MLP neurons of a small language model. Each row is named by its layer, matrix (up: input weights; down: output weights) and neuron, and shows model dimensions 0-127. Each number is 200 + 30 x the weight over its row's rms, rounded and kept within 0 to 999.
After each neuron's rows, "fires on" lists the tokens most often at its 100 highest values on Wikipedia text that the model never trained on.

L10.up269,246,199,203,172,145,197,232,211,166,171,242,230,183,193,195,180,191,195,242,248,171,211,224,189,201,215,211,240,191,207,259,198,244,253,242,236,191,173,145,268,206,230,187,178,251,216,243,217,145,209,165,203,180,204,202,205,188,231,211,197,217,192,167,164,212,229,186,213,242,189,149,157,198,189,263,248,152,205,123,161,177,178,193,179,190,181,186,239,211,256,193,171,184,184,173,191,219,211,179,239,260,218,196,180,246,194,181,170,174,217,169,171,254,156,179,225,203,196,199,210,205,154,183,211,245,178,205,164
L10.down269,209,254,233,218,235,192,177,216,198,223,213,183,160,202,186,205,220,177,184,169,201,205,189,175,170,180,199,171,215,205,200,172,206,194,160,160,184,162,257,154,143,228,190,217,141,172,259,225,181,182,221,128,194,218,206,239,175,158,216,122,195,231,208,197,174,196,244,182,150,212,233,221,187,212,223,167,214,178,193,226,191,217,214,229,186,233,216,172,224,162,226,202,241,259,227,189,167,221,293,177,189,180,181,233,198,216,159,169,192,186,254,225,230,170,238,212,224,211,201,233,242,198,231,171,229,200,243,199
fires on: "e", " as", " China", "ue", "ace", "us"

L4.up220,172,236,155,203,210,238,221,220,211,185,202,264,222,236,215,190,227,181,222,188,241,153,222,205,183,204,192,225,158,207,210,237,110,192,219,221,214,199,182,152,210,236,192,197,215,128,204,218,186,180,169,232,233,215,257,200,263,199,210,193,212,120,174,169,235,191,177,192,199,170,158,230,252,149,181,195,146,181,226,223,165,185,164,173,205,226,185,188,204,206,257,167,174,211,198,204,223,222,214,116,236,231,232,181,197,214,192,166,199,238,212,175,202,105,206,211,148,218,251,229,161,213,179,182,222,173,196,162
L4.down220,218,167,200,189,222,206,207,199,182,174,202,176,200,201,208,198,213,210,210,259,248,230,204,208,157,223,219,224,202,185,159,167,220,157,192,159,168,263,207,199,190,240,201,198,211,260,123,209,200,164,180,140,186,223,192,157,156,129,212,176,218,212,229,295,170,190,203,200,196,217,177,169,136,188,248,174,210,185,172,303,216,256,245,197,197,200,187,185,204,201,197,256,210,209,175,237,209,190,201,231,192,208,201,210,161,201,214,222,190,214,169,212,234,276,261,248,223,186,197,182,162,190,184,210,185,158,134,192
fires on: "ic", "th", "et", "-", "ical", " –"

L6.up349,193,159,177,243,254,202,184,223,149,220,193,215,196,174,175,171,197,236,195,185,182,197,217,141,188,191,240,226,227,200,210,203,145,253,207,297,178,145,219,207,166,215,223,291,219,200,230,241,196,209,157,251,218,202,240,244,215,136,196,262,181,157,162,186,241,201,186,192,178,188,203,165,216,225,172,207,201,231,235,216,249,219,192,191,178,212,194,184,202,217,189,212,206,127,167,209,210,216,186,251,227,235,205,209,222,214,218,210,171,157,162,182,183,224,239,150,174,197,178,194,199,218,177,190,221,182,190,154
L6.down349,176,220,234,259,273,195,191,237,197,188,173,168,244,211,163,187,194,219,214,211,185,231,177,200,208,230,216,213,225,213,203,220,223,144,227,185,148,203,189,149,213,205,204,223,164,217,210,185,161,211,226,223,231,152,220,184,192,155,205,231,223,150,209,226,207,227,249,186,199,201,239,193,253,189,211,202,186,180,151,177,247,176,234,229,213,157,181,245,185,203,195,202,213,216,187,177,129,214,217,211,167,161,175,218,199,212,239,186,128,139,233,172,170,196,223,157,191,178,231,200,184,219,144,126,257,185,182,225
fires on: "h", "e", "eb", "a", "o"

L3.up213,171,156,233,147,232,223,185,163,221,177,233,170,178,214,156,158,236,253,159,149,170,248,238,193,233,190,230,228,250,187,196,200,190,195,175,215,229,188,188,198,195,282,198,199,220,163,217,212,161,202,250,150,209,177,232,262,199,216,150,247,214,199,183,211,192,187,239,233,174,217,157,266,215,210,182,202,230,199,112,186,230,218,221,150,176,232,177,222,200,144,219,228,216,226,186,223,210,190,203,192,208,214,217,166,195,270,152,212,140,155,201,161,192,174,167,152,147,178,240,188,211,173,173,207,229,182,218,188
L3.down213,201,195,189,161,186,189,138,217,194,183,175,167,192,155,157,165,212,165,240,222,207,181,223,232,192,190,217,211,214,186,145,243,171,203,177,159,212,216,222,177,262,223,270,202,168,166,187,171,262,200,183,184,259,186,190,182,206,223,203,207,258,215,267,175,173,192,236,222,190,197,221,210,172,182,182,198,211,166,116,164,177,198,204,230,186,262,204,217,195,226,171,161,210,178,202,225,187,209,199,189,195,241,248,138,225,177,212,211,156,172,194,224,167,249,232,205,241,200,184,215,221,174,194,191,147,209,201,236
fires on: "m", " B", "B", "h", "i", "g"

L4.up58,239,138,257,224,181,228,237,208,160,190,170,216,244,174,189,171,206,217,201,206,241,128,189,183,234,168,245,192,228,224,184,198,202,196,180,131,209,168,198,197,218,194,185,204,163,180,206,257,214,234,237,231,165,174,225,262,178,185,222,187,220,183,188,145,238,196,172,183,192,222,201,246,221,172,175,230,210,216,206,190,201,213,174,217,266,249,217,153,180,188,185,200,213,181,189,213,186,150,231,207,247,171,251,190,208,194,259,201,124,235,217,187,195,198,206,189,192,206,215,250,240,219,228,233,190,180,184,134
L4.down58,191,234,210,158,216,194,183,199,183,173,256,200,251,144,188,194,220,216,198,242,215,222,161,200,201,204,251,197,200,204,189,228,186,211,226,126,209,198,142,211,193,174,167,180,240,211,183,178,196,218,218,225,149,222,198,262,176,197,207,191,170,204,206,217,171,224,225,208,172,142,228,243,242,192,184,180,186,178,206,207,187,280,159,151,206,238,169,132,171,219,185,220,175,200,171,175,227,243,166,180,195,240,224,212,252,218,233,160,178,145,189,187,185,240,145,205,218,129,210,215,163,184,173,218,232,182,222,240
fires on: "it", "ur", "est", "ject", "t", "er"

L4.up182,179,162,212,247,183,196,258,200,185,210,185,218,200,177,204,188,179,219,163,141,205,232,199,152,226,182,208,201,189,163,207,231,179,244,206,203,200,235,138,220,223,221,183,259,193,192,190,122,207,178,218,225,202,168,164,229,204,175,231,211,197,225,278,190,196,163,227,218,212,175,245,155,189,256,198,209,216,193,175,228,225,168,202,194,185,179,195,207,128,222,175,184,184,159,164,199,187,181,232,251,159,173,198,178,221,245,211,207,169,191,156,197,161,246,234,165,199,239,174,245,186,177,195,233,276,209,182,187
L4.down182,215,196,178,238,192,206,199,251,208,193,244,201,192,194,173,173,212,211,230,180,216,234,229,176,201,245,206,167,222,186,237,184,216,202,203,226,157,192,194,182,213,204,197,222,237,216,182,209,192,223,252,207,199,186,153,213,151,192,174,202,193,155,192,200,151,221,224,191,263,143,183,125,150,187,184,173,227,179,215,173,231,191,225,217,190,232,183,214,250,247,240,206,177,184,155,182,181,237,190,210,169,155,188,220,244,193,167,238,215,171,242,167,196,137,244,237,161,210,166,186,220,227,186,193,156,188,238,188
fires on: "e", " le", "a", "on", "o", "l"

L6.up376,228,200,254,208,192,207,174,196,185,197,177,203,220,201,217,160,223,168,139,222,224,197,194,163,196,178,184,194,177,206,187,164,166,162,244,230,151,129,201,186,237,199,196,177,180,206,177,201,251,226,173,181,230,204,179,251,243,218,230,164,146,237,195,220,190,212,208,175,284,225,224,219,227,183,229,207,210,203,211,217,197,201,223,211,198,204,202,258,228,122,193,249,160,231,157,169,222,215,123,232,185,225,232,192,196,226,199,179,214,229,199,238,274,232,241,195,210,173,150,169,165,207,207,198,219,183,210,194
L6.down376,203,208,217,174,156,221,195,208,236,171,192,171,176,231,243,197,191,190,262,236,204,235,199,170,176,179,218,277,164,203,167,149,222,218,223,186,248,216,218,177,169,215,143,211,235,193,221,213,231,212,189,196,148,188,233,167,202,213,128,128,231,260,239,242,199,221,194,273,160,188,199,214,185,172,246,185,238,211,163,194,175,222,225,202,219,236,233,230,220,212,184,145,154,205,160,220,191,197,135,170,214,225,180,192,217,166,261,214,183,193,172,207,201,247,192,199,160,227,208,148,181,232,193,205,224,214,193,202
fires on: "or", " the", "is", "at", "ri"

L11.up108,192,211,220,244,228,223,224,199,184,132,187,173,175,176,182,172,213,178,204,158,199,192,216,199,231,248,229,156,144,201,210,206,211,251,212,187,218,148,238,200,192,260,163,223,188,203,240,219,231,213,208,233,184,217,231,189,193,195,182,180,217,178,181,162,206,169,165,184,129,183,238,201,194,193,258,221,180,226,210,216,287,216,195,194,179,235,85,208,247,214,142,218,200,160,245,213,219,214,131,173,247,210,164,234,185,237,166,191,203,231,228,238,225,193,183,187,203,188,198,147,188,197,212,210,149,188,164,218
L11.down108,235,207,133,244,177,131,192,195,181,218,182,140,239,165,182,205,183,251,198,231,211,218,204,183,243,199,202,174,170,148,216,236,186,207,238,143,185,152,178,178,197,185,178,232,196,234,161,167,208,193,207,196,209,209,201,162,191,164,197,184,211,136,172,211,234,209,260,224,142,179,156,259,230,205,247,207,203,229,232,181,170,224,224,209,203,211,259,198,221,196,206,204,178,204,204,237,181,184,88,216,220,205,199,209,180,168,237,248,173,219,246,204,140,175,203,213,233,194,156,159,214,223,196,201,217,204,199,219
fires on: "el", "l", "n", "il", "ill"

L5.up91,163,166,235,182,157,292,207,196,222,203,246,142,168,162,152,184,203,191,223,231,182,181,192,184,240,210,181,205,175,208,217,127,173,205,232,164,195,193,213,273,160,190,192,206,171,142,197,231,160,173,231,218,218,236,204,216,184,216,224,245,164,186,248,215,197,167,172,216,174,164,179,205,219,215,182,218,198,199,189,223,218,194,184,185,214,252,207,204,179,130,177,216,200,183,200,202,244,236,237,186,208,205,236,206,213,278,201,214,155,250,190,176,252,259,218,203,181,168,224,190,241,219,178,154,212,192,195,142
L5.down91,207,187,230,169,240,239,220,217,218,220,150,213,172,194,233,237,173,221,207,267,188,272,215,191,178,214,233,187,236,230,161,192,177,194,281,170,230,204,136,274,216,233,200,203,146,174,155,141,204,214,214,170,163,157,190,165,186,245,183,239,194,173,227,242,208,180,176,182,197,184,199,195,176,212,143,226,187,203,191,206,214,205,177,203,219,172,150,214,209,179,196,191,169,188,220,194,247,188,169,188,151,261,191,182,215,202,234,243,216,189,171,173,217,178,195,180,180,171,160,190,241,206,157,203,212,160,206,256
fires on: "it", "or", "ic", "ell", "ur", "tern"

L5.up3,181,215,243,213,202,158,214,195,177,209,230,206,221,238,241,152,176,196,233,120,253,219,226,127,211,195,176,204,206,202,220,237,164,147,213,231,152,182,218,207,202,186,164,202,167,198,184,206,213,235,207,179,242,202,215,213,245,219,193,235,207,233,211,216,170,191,208,203,234,169,231,156,198,210,224,235,212,176,225,188,186,177,129,237,194,208,206,176,221,251,202,151,244,122,169,201,209,234,161,231,170,223,223,192,238,217,237,194,198,232,171,170,240,165,178,182,221,220,206,178,160,191,175,195,225,118,203,207
L5.down3,217,201,252,253,217,223,193,218,243,169,215,175,235,199,152,227,149,187,205,173,195,211,182,220,181,197,193,172,308,175,183,207,186,214,126,188,147,187,188,188,197,156,230,228,232,250,220,218,167,189,215,246,200,192,222,151,232,248,138,175,169,200,252,195,213,203,205,248,220,186,187,161,201,159,154,202,267,200,192,224,204,177,197,182,171,204,189,198,205,210,196,156,152,232,148,192,190,207,180,216,237,175,195,218,181,161,196,231,203,205,187,257,220,169,177,214,174,183,216,214,249,196,236,202,187,205,204,249
fires on: "im", "or", "ro", " |", " E", "ir"

L5.up217,193,140,155,221,225,156,231,218,202,197,203,183,226,203,172,168,201,202,152,209,178,173,196,246,245,217,117,156,203,176,223,246,229,171,164,226,198,152,184,268,215,246,201,174,171,210,198,211,190,178,187,176,243,226,188,192,204,177,198,207,199,256,193,211,244,175,230,201,229,220,231,181,209,131,201,203,192,218,235,181,222,162,176,184,178,165,201,172,265,203,213,181,220,190,204,213,192,133,236,194,183,273,220,196,216,186,219,173,191,250,198,230,180,174,182,252,108,243,225,188,235,180,253,169,250,232,216,173
L5.down217,166,207,253,185,198,273,136,217,207,226,207,205,259,152,258,206,176,161,168,193,215,193,223,219,182,221,256,225,170,219,121,233,211,185,221,217,215,219,243,189,168,211,213,153,181,169,182,189,148,171,191,167,217,168,175,171,218,201,169,229,203,209,221,216,183,240,208,275,179,148,141,158,234,206,199,183,225,175,196,282,165,185,238,211,196,182,221,149,167,164,208,241,209,174,218,236,183,229,283,202,136,207,181,211,183,183,185,261,215,170,185,205,197,213,182,253,195,206,181,230,183,169,194,196,189,183,149,172
fires on: "ing", "ated", "if", "od", "ed"

L3.up293,233,198,157,161,174,209,221,217,192,227,180,188,181,258,201,206,184,190,155,244,202,220,196,187,192,227,228,187,244,206,242,217,205,188,186,256,197,137,226,217,127,182,249,218,198,163,188,176,199,216,219,238,163,244,192,184,178,211,220,202,188,179,187,221,222,255,203,199,193,217,229,186,181,224,191,163,204,203,211,209,204,227,137,238,185,186,184,192,187,225,201,145,162,121,126,180,157,199,256,151,190,209,222,210,181,185,218,238,172,201,251,200,221,236,240,184,207,185,189,232,226,188,247,197,183,205,278,197
L3.down293,153,206,221,161,214,216,157,228,135,219,193,217,175,185,214,211,201,221,189,171,192,141,185,244,174,179,218,191,184,269,254,201,166,204,172,186,243,191,194,252,244,196,155,184,200,226,204,204,192,202,213,201,191,243,144,159,203,254,190,244,203,168,144,197,237,158,187,178,228,173,201,156,199,246,197,174,191,205,215,205,163,187,157,179,168,213,193,144,178,261,194,241,187,204,170,206,249,185,251,257,221,205,219,170,187,208,181,245,190,205,233,167,200,202,173,237,189,171,195,154,230,201,151,199,248,188,192,206
fires on: "at", "ar", "al", "as", "a", "ivil"

L4.up145,221,183,200,242,231,197,208,225,176,172,166,192,238,162,215,227,212,157,258,241,145,139,182,206,226,158,199,257,230,167,225,246,206,258,214,153,202,161,199,182,209,175,221,226,188,176,216,225,209,153,202,215,181,262,202,205,191,209,219,180,240,227,208,249,218,164,228,222,214,227,217,239,211,195,208,268,189,206,130,162,186,210,139,185,148,214,137,170,191,169,217,177,161,222,196,234,176,192,259,247,176,178,191,205,166,224,191,176,201,203,256,236,207,199,243,216,162,176,199,162,159,221,224,197,212,215,209,176
L4.down145,231,196,207,187,169,212,210,209,159,158,204,208,256,147,234,144,215,177,147,238,194,212,183,208,241,151,206,156,170,212,188,170,194,193,239,224,187,196,183,197,229,167,210,212,229,183,223,251,200,260,180,150,203,217,242,221,219,204,174,245,223,195,222,218,229,171,190,178,219,150,221,238,219,110,224,167,230,200,202,226,184,237,130,225,160,271,203,171,233,168,216,187,161,224,216,231,216,210,197,207,218,184,165,187,283,178,234,216,191,156,207,169,197,197,222,218,209,194,164,272,208,250,199,160,256,241,201,148
fires on: "ed", "st", "th", "ordin", "rd", "nd"

L3.up46,274,255,154,236,210,174,170,198,233,188,170,217,201,205,221,222,206,183,173,240,186,139,149,250,179,234,141,203,227,243,200,215,227,200,195,212,213,216,247,231,173,221,178,250,133,202,196,155,181,210,187,204,188,194,222,196,180,216,202,171,186,189,245,184,173,260,132,166,208,156,186,200,177,189,218,192,266,179,144,187,212,198,157,180,200,218,228,192,186,208,254,175,183,185,184,229,200,211,203,209,197,202,168,168,159,243,180,174,224,190,235,248,191,253,187,187,165,215,149,233,204,227,172,191,199,187,179,186
L3.down46,210,182,186,234,165,200,175,159,184,204,195,218,206,169,210,255,229,287,210,201,260,167,285,156,196,196,268,199,186,218,205,182,204,160,181,184,220,187,193,200,223,233,207,187,225,160,211,232,154,198,180,182,214,199,203,177,207,207,211,182,188,175,204,190,186,145,185,183,189,210,163,254,190,188,253,269,239,239,220,181,93,164,130,229,146,222,162,210,254,191,246,202,199,178,226,202,201,199,186,217,180,213,206,246,179,232,215,154,224,164,178,236,214,210,157,178,228,225,246,194,189,177,198,194,221,243,234,208
fires on: ".", "N", "E", "bor", "el", "re"

L3.up274,180,237,274,190,178,209,216,169,173,207,214,245,155,163,199,176,154,141,198,152,167,231,276,231,203,179,151,214,200,158,203,182,222,158,158,183,235,208,151,266,185,258,208,200,230,167,240,182,219,193,227,181,195,168,233,170,164,169,233,180,184,185,200,243,201,145,153,256,180,217,205,142,226,216,206,172,178,185,207,196,150,220,200,194,192,175,197,172,223,202,166,169,188,221,191,206,239,235,197,245,155,216,185,181,264,185,247,205,192,209,184,206,195,167,223,204,219,169,213,197,134,183,176,233,239,163,183,232
L3.down274,140,190,224,256,210,238,192,211,264,203,198,173,223,125,207,114,208,216,170,241,205,253,229,188,197,217,212,231,244,158,190,220,204,203,190,220,202,232,233,142,170,134,209,225,202,207,179,162,184,221,230,159,170,171,234,189,198,217,176,194,203,202,178,215,207,202,215,235,169,227,235,209,210,173,258,177,179,203,214,233,225,159,199,183,194,178,192,203,148,255,238,231,161,193,187,201,228,194,186,195,178,191,200,217,192,164,207,219,225,231,133,153,192,216,186,222,163,233,153,206,256,166,197,252,219,203,199,204
fires on: "o", "ro", "ae", "ic", "or"

L12.up77,172,216,172,195,197,199,192,141,219,240,131,172,192,177,201,201,252,182,222,208,194,217,209,147,207,172,264,174,197,140,219,227,238,176,206,194,186,169,226,194,246,187,171,246,204,240,183,247,212,209,163,219,205,238,196,208,161,218,214,179,172,176,215,152,179,193,238,212,243,160,242,190,168,179,211,215,209,219,228,267,193,189,235,170,231,204,236,245,174,198,210,145,220,91,193,213,137,167,201,259,251,160,208,197,200,181,197,207,200,184,233,208,189,169,190,211,199,232,143,228,244,255,246,179,189,178,209,184
L12.down77,190,190,164,232,167,155,213,226,210,175,185,176,197,179,196,192,202,230,189,198,152,175,166,254,212,190,190,174,181,184,179,149,166,213,168,206,190,217,239,232,214,203,218,174,219,235,255,186,214,173,183,171,204,193,258,198,197,225,261,151,228,269,223,198,173,176,125,195,210,167,188,187,224,133,241,181,234,245,202,183,230,149,173,206,206,167,209,187,177,173,155,192,208,211,169,209,229,214,242,226,180,206,227,147,231,191,293,229,244,157,208,239,188,218,236,240,221,182,212,173,206,201,225,283,250,191,199,225
fires on: " p", "ever", " al", " Al", " Re", " so"

L5.up466,219,205,239,182,177,198,199,246,265,159,162,166,232,144,263,256,202,198,218,246,223,170,201,159,191,140,177,248,202,190,202,179,217,197,173,183,173,163,200,190,135,201,257,225,178,213,210,221,206,223,212,209,216,220,247,204,144,192,220,136,174,116,206,153,192,241,209,162,261,178,268,221,240,193,223,215,227,238,172,188,227,197,206,173,187,180,182,169,148,216,180,205,215,184,199,216,163,180,168,215,166,159,192,200,198,188,140,249,165,164,194,219,194,224,242,230,203,224,243,170,215,207,210,189,220,216,207,270
L5.down466,180,178,211,209,221,165,179,182,187,200,190,230,181,136,200,198,203,235,258,254,262,204,261,234,233,182,184,163,210,211,164,211,193,228,191,198,244,196,173,233,183,184,206,165,208,218,222,183,130,188,149,137,226,234,217,157,229,176,232,199,179,216,205,205,190,195,149,250,239,193,191,135,191,191,220,219,199,153,208,246,181,201,206,209,194,216,202,226,237,148,173,189,179,171,228,203,229,213,210,202,159,158,206,213,227,243,217,192,240,190,176,251,188,231,145,242,171,173,229,260,166,219,183,224,187,223,221,167
fires on: ".", "er", "ers", "s", " that", "el"

L5.up474,217,148,240,214,196,193,255,208,227,205,235,232,208,153,185,203,220,200,202,197,220,182,182,199,153,166,210,242,144,209,197,199,238,224,185,181,174,138,193,181,202,233,277,240,170,190,137,179,234,165,260,196,169,192,175,220,180,197,235,182,199,208,201,203,177,236,242,201,208,165,167,120,185,138,195,198,186,255,210,184,189,184,246,149,189,213,192,180,216,228,227,208,198,163,210,233,159,244,222,181,212,203,187,209,180,248,236,203,213,208,239,220,196,227,238,229,203,215,233,172,259,181,258,182,196,161,217,213
L5.down474,168,143,252,188,221,202,104,215,215,204,173,235,215,195,193,235,199,209,204,281,208,223,217,171,270,222,204,141,237,218,136,191,149,217,236,224,201,223,213,225,153,215,187,202,202,235,234,239,156,220,163,200,204,168,162,188,184,157,239,217,261,223,202,230,254,185,170,181,193,201,189,194,220,232,203,232,204,151,185,224,241,222,164,150,178,210,204,236,222,153,173,215,177,243,167,184,204,161,227,187,205,233,190,193,230,221,210,200,205,166,228,177,200,202,149,167,199,222,228,258,142,239,222,180,191,234,164,160
fires on: "s", "ers", "ition", "ains"

L9.up382,206,188,166,229,199,203,208,166,222,182,145,162,214,138,134,201,239,209,215,165,219,239,193,210,224,183,175,139,279,179,210,196,259,210,175,180,205,228,225,204,163,200,226,239,208,212,217,217,270,221,179,222,207,181,215,189,200,229,214,182,221,204,179,187,186,245,190,197,172,188,223,213,174,137,182,183,242,188,191,272,220,183,246,211,204,212,163,254,175,232,222,244,129,170,222,180,201,241,202,244,169,212,169,257,200,247,175,134,210,209,231,189,172,225,218,173,219,183,211,220,207,203,193,222,191,194,175,192
L9.down382,216,133,178,212,212,191,171,191,204,198,202,241,214,212,220,212,192,143,207,188,189,127,197,172,267,178,245,228,192,164,213,188,178,208,170,287,193,238,197,205,283,157,199,181,206,226,169,194,149,253,261,163,188,180,220,217,183,221,139,201,178,212,225,127,219,216,211,215,181,186,154,235,159,175,204,212,168,229,191,222,184,168,188,198,172,210,209,220,212,184,243,270,245,165,197,252,158,177,132,242,229,227,197,199,173,172,233,271,208,208,205,223,197,215,201,170,215,225,193,204,159,215,196,185,226,194,210,191
fires on: "el", "er", "l", ":", " Al", "es"

L10.up406,199,161,188,217,174,193,170,197,221,195,230,185,216,203,236,196,220,174,184,158,205,202,221,215,160,254,150,191,225,181,219,194,241,158,161,195,208,139,219,197,162,241,202,222,224,210,213,233,146,138,219,154,178,209,248,164,250,176,206,231,155,164,196,216,197,181,161,202,160,182,204,150,237,215,177,212,239,190,181,180,165,229,161,234,160,190,180,182,213,152,260,268,271,172,200,247,216,240,180,228,198,190,194,137,248,200,195,191,202,208,199,212,206,228,196,201,220,127,218,205,208,197,159,161,229,185,221,233
L10.down406,233,230,167,180,176,196,202,157,204,211,198,208,235,232,200,185,188,188,231,211,215,232,181,219,190,159,290,210,190,145,150,192,138,196,201,140,207,227,169,224,203,207,184,186,197,226,185,254,244,195,172,173,251,220,271,182,208,187,224,220,251,203,248,189,246,169,176,210,191,187,206,196,197,195,148,197,194,191,152,177,159,176,205,217,262,177,201,224,218,185,206,190,165,174,189,237,226,223,165,205,154,188,132,133,242,193,201,175,225,262,223,217,193,158,268,196,177,198,207,195,200,226,189,259,237,166,176,193
fires on: "eb", " B", "m", "em", "ph"

L5.up77,208,171,204,214,218,228,230,233,176,207,167,143,173,134,162,175,164,224,215,164,234,233,196,217,227,216,202,216,194,249,247,224,147,183,209,201,220,172,181,256,215,165,177,192,239,179,197,235,193,245,196,175,194,172,203,223,142,207,224,274,156,241,194,167,177,200,224,206,202,190,202,199,208,226,209,171,193,217,174,195,166,199,204,201,158,233,207,151,173,144,190,121,226,172,241,237,220,149,208,214,234,187,231,165,179,218,268,247,187,223,232,175,232,227,184,205,181,172,233,141,220,197,204,159,206,215,214,213
L5.down77,273,161,204,213,206,242,210,187,159,206,189,207,136,268,219,149,214,245,181,189,237,226,165,195,196,176,206,217,220,235,198,198,173,135,206,222,175,210,191,182,186,163,158,175,200,275,191,248,212,245,155,233,152,221,198,225,204,174,256,232,196,221,193,226,239,263,220,212,176,179,203,194,265,177,158,198,204,234,237,187,184,224,201,166,144,196,226,160,186,234,138,235,202,199,198,176,188,176,252,221,231,199,217,192,217,196,188,258,222,192,220,218,191,170,192,194,159,116,212,195,158,181,226,181,200,103,243,213
fires on: "ell", "art", "oss", "ch", "oll"

L4.up454,257,143,190,220,159,213,235,185,210,189,257,175,236,201,193,201,211,201,209,218,199,162,201,218,198,188,167,175,179,147,162,230,233,218,209,207,203,200,183,251,204,224,161,209,177,224,170,233,251,231,164,247,252,238,165,171,184,203,195,159,154,215,214,150,233,189,168,156,199,195,239,253,195,220,190,202,202,224,181,158,198,215,207,156,185,228,199,155,204,210,221,181,224,229,191,201,197,179,217,202,164,229,209,194,201,186,243,180,247,182,185,208,208,153,158,155,265,174,133,181,218,185,213,166,199,180,204,239
L4.down454,211,215,228,205,144,202,165,191,187,211,222,168,190,177,285,228,256,195,207,200,183,187,179,178,179,210,183,188,187,221,181,247,175,216,220,163,260,185,180,215,176,179,220,175,184,202,221,174,200,206,230,158,240,205,209,191,190,140,192,206,241,238,182,215,213,162,192,236,192,175,187,169,146,194,182,229,134,186,173,225,206,210,240,183,183,241,210,199,183,175,187,211,189,183,190,274,180,229,199,199,208,220,200,200,213,224,170,197,162,212,203,224,167,162,206,252,138,187,154,243,181,153,166,183,213,198,299,229
fires on: "ed", "arn", "ind", "ep", "ing"

L8.up182,184,142,220,177,269,192,193,185,132,219,214,195,167,206,158,169,222,229,183,199,213,188,159,208,239,175,226,192,195,189,233,174,227,182,179,151,258,170,223,182,185,157,243,221,185,206,207,212,182,240,255,204,162,229,225,206,158,235,182,194,216,143,201,228,241,231,190,232,201,215,222,220,160,230,179,186,204,230,184,195,174,215,189,203,220,184,176,208,183,206,213,210,231,157,131,201,203,225,194,196,168,187,257,220,208,147,182,237,170,215,209,251,183,219,177,200,174,205,261,243,236,220,205,142,211,237,263,129
L8.down182,211,193,206,179,134,168,181,175,136,156,201,237,146,212,224,153,198,228,194,185,257,177,158,205,242,219,139,235,206,241,206,203,183,218,173,240,243,227,245,182,199,197,170,176,213,190,154,181,200,186,163,225,206,184,174,163,246,195,239,166,214,205,191,224,164,218,148,197,168,185,189,215,238,207,212,183,209,261,215,216,219,182,210,171,260,245,211,184,186,255,217,174,192,140,184,177,189,237,238,220,187,161,192,208,197,233,198,226,196,169,211,215,146,175,227,275,183,192,192,235,172,165,199,187,204,227,166,192
fires on: "ar", "u", "al", "h", "ș", "le"

L3.up450,154,213,144,222,165,234,160,218,207,214,165,195,190,172,184,176,250,186,178,238,225,173,215,216,230,195,189,207,248,189,200,245,202,214,224,218,216,204,232,206,177,224,249,223,211,144,180,241,216,212,200,205,228,244,211,199,195,187,154,187,221,197,194,239,189,152,249,215,194,223,209,156,193,126,221,196,209,223,201,231,204,209,130,236,213,242,105,188,229,190,230,206,224,227,244,205,175,137,210,211,191,220,204,220,195,235,148,170,179,206,220,210,257,198,122,206,193,172,191,177,248,219,205,186,170,161,153,230
L3.down450,183,126,221,176,223,215,184,209,196,137,233,238,229,177,212,214,228,217,202,230,264,200,236,201,241,156,241,197,173,185,170,177,165,232,226,201,171,193,226,178,188,183,200,200,185,231,202,209,184,218,189,219,163,227,208,218,227,190,254,214,212,187,180,215,229,222,187,165,190,169,150,181,216,192,223,179,241,146,196,159,171,225,168,192,228,178,203,124,178,128,196,224,204,195,182,219,177,189,182,195,208,172,214,133,212,169,201,253,189,191,154,179,200,181,223,164,216,251,280,212,214,200,209,246,189,228,189,157
fires on: "et", "or", "th", "ot", "ed", "ing"

L5.up511,194,190,221,222,187,180,165,210,223,195,204,207,226,189,206,161,261,183,209,252,211,200,213,157,168,189,225,247,167,221,163,168,249,190,217,268,205,251,210,219,158,214,261,228,179,230,181,148,213,198,183,242,274,161,170,217,163,219,239,244,135,268,158,252,226,249,184,175,182,223,252,172,178,174,195,252,222,190,227,164,210,224,182,151,161,205,200,172,223,211,205,175,174,196,195,170,163,177,196,233,129,226,202,209,185,202,164,178,146,170,215,229,240,181,171,202,178,178,212,189,223,208,185,188,199,211,235,202
L5.down511,157,185,211,116,178,230,159,158,188,249,149,201,273,168,207,230,188,181,232,192,241,188,186,245,212,217,207,152,171,197,183,227,175,243,206,228,186,193,219,183,212,197,179,206,191,230,142,215,155,197,175,212,132,231,225,174,279,229,202,204,235,189,183,199,245,226,190,202,215,186,190,201,179,203,178,173,195,202,209,158,175,160,212,150,170,209,230,226,189,183,202,241,217,151,215,186,173,171,241,162,210,229,222,190,181,204,196,247,225,209,205,182,239,180,233,231,208,205,155,231,156,221,190,218,189,229,201,197
fires on: "ing", "ive", "or", "al", "ed"